config = dict(
    head_dim=32,
    attn_scale=0.177,
    parallel_block=False,
    init='normal',
    init_std_down=0.0,
    learning_rate=0.00196,
    dataset='wikipedia_en',
)
MLP neurons of a small language model. Each row is named by its layer, matrix (gate and up: input weights) and neuron, and shows model dimensions 0-191. Each number is 500 + 50 x the weight over its row's rms, rounded and kept within 0 to 999. Numbers have three digits each. A neuron's up and down rows have the sign that makes its largest values positive.
After each neuron's rows, "fires on" lists the tokens most often at its 100 highest values on Wikipedia text that the model never trained on.

L5.gate319:459534496495479586522509429566649498539448503421513557548517546504476534404516448528551547566522404437543466496532498503550593437517450484588487402462464414432469563555503507563598599434432537487515448534449503493524485441546534570421487533537496447481464454518492523454433553490537649526465550529506602523535465494506509555541529515410447509492556487481444492592526560487501598431466481494555604521524521495485546608512453504452511580501573467548515515608474424567545503463562489486481508539483400502534437446561464436507517460557504448536533520507553530386505450480544517446
L5.up319:513504478526364492469492508533438543403549428498479502530597487500525510531520475465474473460454551511554537445502443594517581543507489434489584550445516591535529415438514620509545512484489577487511453370570466541585487487480422452431455443525535440491570551550473541475525527484539512474500437643455547451460448525439551517496600423430424523598460589496563519567528524557520573436489502572464469589485407512469577481452487501463527460464475482567535461543532483509537432497426453508445543541446481490584540449463603467542489477550450476558472490453570455507530463471546537416
fires on: " ab", "b", "ust", "g", "ol"

L5.gate254:513467512550498470484484467514491603521473499497501412532406620481519572479483613475521467421465516517559534574553519514457503425484516437478491523563459484464474476515460464486465469423430496470572379516389501503461498564499613336495442502476529569563495541468474548596537532518432531495546458405544470445489434549498552540552477475463551489529464448447524435559502592479528548542527470584466488574549508531540379423544436495559495437454482454553487547507433502485507461544550477522574524424586506568660465454500466530544429520476569514519592575550520504488501534518541507533
L5.up254:435470434451485462570466579319506506517476539541539455513536551514407476405535531509482474459449452529556469491580405479566518498642501437404478506554486506436516427549498504457415537493543397482474450502505560499444541507501544450521583540501555519501504509375495521567550505425462528482541528503493513553531500558502550511402501560467480555581525502472604451512473591484479588500593523436461477503564480572483541392555459474535521599462449499502581480489483428482466596476484439478546530465540579565484514429549532508548567595486492514523619487503437542511503518543510504546
fires on: "ist", "le", "is", "ore", "pt"

L5.gate316:562428512578476420412438480580472527529410486467504525427464491555535546572436537529492515483649418523544550567507589511525423538496448467519519444462435406528573507533624547443462429485554419478366535526518444445475440528478513519448504471466443524505514481513535541404450556507459472488512515555453449521608470513454578517492453530472511458538511494615527547530491492456568456557553501595542498506537476477511435460580447640466537514549510512546504487486492501471386550469485463473476539448500591572538382507576482484538497505535547445498491512427518461529491468511616553518
L5.up316:528472507548481452538423539607425475473440506491481444481479524444559505486483554489414419416453460491517419497438490426415359430479434625478530491541424579432480563453534511523544511575554511442473485487528461505518531480464590429532534465535497455558509514500515517529518487495509487525484363576472459478486461564544469504505465446442468485442547542546587494517513469536562534433544460563539433467477490528434526499453439525571448430512430467565445494439495473488450514531393529496575550413476589395604438520518511525519491528562482512435504462393444535403476367485514502561
fires on: "ot", "out", "ue", "oun", "ra"

L5.gate158:496458533447591495608461508543464455484435485518462454509473511556495540482489534484532553542488476502573615462454495535481571510564452479522457508551484498543567567530515494425449474579496449512490554449568458410565559529526539608470472614582470508511464498450522498519536512554508541486521456494454422472550461455542524465476442603487484481445383558481546366447456455600500534467598498579512493522502450565543532546545384507491473497549517550480640426559497465635505434560401464543447432558475539444502486455531545539492517552498609514542439469499471487536573582479466441503
L5.up158:617462528552488461531578472439475538487494497529545577612447512488547490536500543458588432580514489448557487544514600543568462457529445418466440587508505423502516403524462553470529452486485480499541603553517449554414483571492481388468585415474473506468442502464530531528592503442463554482560609492426480466458488458605494503521539557439436433596517524512460421528455462411500483516469511462523467390537538416484651419494551548512523539493579430588498505465547476533514547527462444517545439485478530499495420457501412538538527516500472511544542530524454478527419530471564487528
fires on: "ins", "es", "on", "ors", "s"

L5.gate117:480594437501556509478481477507498537478461454474552513545532465486391436513488447493528451531520489478443553475447565492539505483437575508392554454516473495485496565510527486468506540428460491451490464456458513431520492488511494443407478464638484466569489571453496446525467469405430502443468437433541476486503529497521475442449480524528495487476505552512428440526487539516534593449528546539543483511458503496530439589665438484478525515450505472527507422507405540497500693464458490563566469672536503484541497434412417507471397452477528565487631504482537571492576522496485409516
L5.up117:494550492476589554499478445477508500377488577488538502540488555540530445505502574480514512386472505464602413540555552509467565483521501484546530465455526459605493480534566542470524463487517440589461474512532504462512426518497500508624511479448509525514516546523527466496432500505546506566488522512537448445483492514458523416608436535502523532486387480390498579420465502492518477445449512389483500544497563536539428485433536482493526598631519438548435535558490539560595371537439516487479603480471500507587558555470505403505659510494466518456403520552439543448485527455486484446
fires on: " ch", "al", "u", " med"

L5.gate49:506413427535519448510564538495525494518502566529444531481494501539470457526524421533415458436473505475521432628634484513428509514467408475452460443639547473525574535508597470505409574456555391430427519606490444503526469550533566415467516563448540569469497552435527546512575536557488474494566561544532399504497463506560498443466436460491563488494470506509462471386515505504490473497452517438513467534511491562482515450475512538512417457397597377514529500463525477561537412422557503509453472427547505503508520467537490541506586490502548609496457484508511535439557580463548527555
L5.up49:548549422538580518381478499531525540510512395509490572571615403476521487515534546516431509523474484498505516416450497479478463444477503461513537580535470496527537523474442484435458491559468398499556581449410497495392524433527542492525579522400505544477509427442520500488475517569550431456537552512512591477507499476525516417508472498495537503534491559523520458495482573433544561563537567590462463442503519517465540456559466490454523550535478595495478439473366541531526357554463405529419444572521539498466571585562522419355512468524427489450496472412510545537483494558539494534
fires on: "d", "iv", "n", "inn", "ond", "est"

L5.gate312:420440476440481532499514410459492528489493480417413513491607486533570466462491476531618549560520492571441432439497427454544488509463455530429491494451481534522585521527588566449567538640479492363562559502469470460445519560523581508479447572540468539449537412477548442469456517647455522494528435463500433492553467594546459454390527487610546545477421442444525513495504506541457666546439471563433486484548470472446486432523551605460480498493504500537473504493529545474519557466432488523440523505525524533478491464381480499535447507473421540517498519500476499477526484504492478448
L5.up312:494572564536504540635500470561498560509476385486469390486531517476461486517535510513565494553538475505452525468543466459509505513473436489452457474455451608550558460484461502585494549464588444488539520525462489553533518505582516440469483512621478460562564538480604460570477451499513550490489550479559456584558496438465425486525631526549484503508534506454490509559550562541449566454450439503513461519592460455537493457610452385506517451571554527484503535602518505493475381576469501492567552519429392484479429535492606518487528489452499472548506419512364529496520416570469470549
fires on: "e", " Le", "le", " qu", "he", " ("

L5.gate226:477455504538502467523502366458419518536422417516558553551511531410578506549496452519477564545456505472538555539570484549488506526439476492451526414598477431539524448460500458405497471388477524525482526583489435569432448508490503469503508541472412491535439529471481467548513633500484533460502514438507517446548462543521485498510495437544514399487515524507580486540482511412493562498407502528569503675403525526500491444550405537518417542483495422606487416406412477462507503484549478543528444481548536529526428586552556533496493429506543558553500427557598423479489486484444518481
L5.up226:471479542465431446462513546489492421523480565513621529554513461615449626459470493541472546493472457537509545544507464562482489495441499576488459517490482439470436436506476570482466578507476507562559590532500534563425440444462473438528539542482382479484488548446553393509506425450484484524402594480526503510476425466452569609604420486433478400571482411425531571444479530436466447533475521492553498515414486527490502477543512514509462585499463493453499458453542534515502555479548426480405489469493576544601498480420383510500568488528507525490504533499578595460449478498574484593
fires on: "at", "ly", "6", "t", "eb", "ife"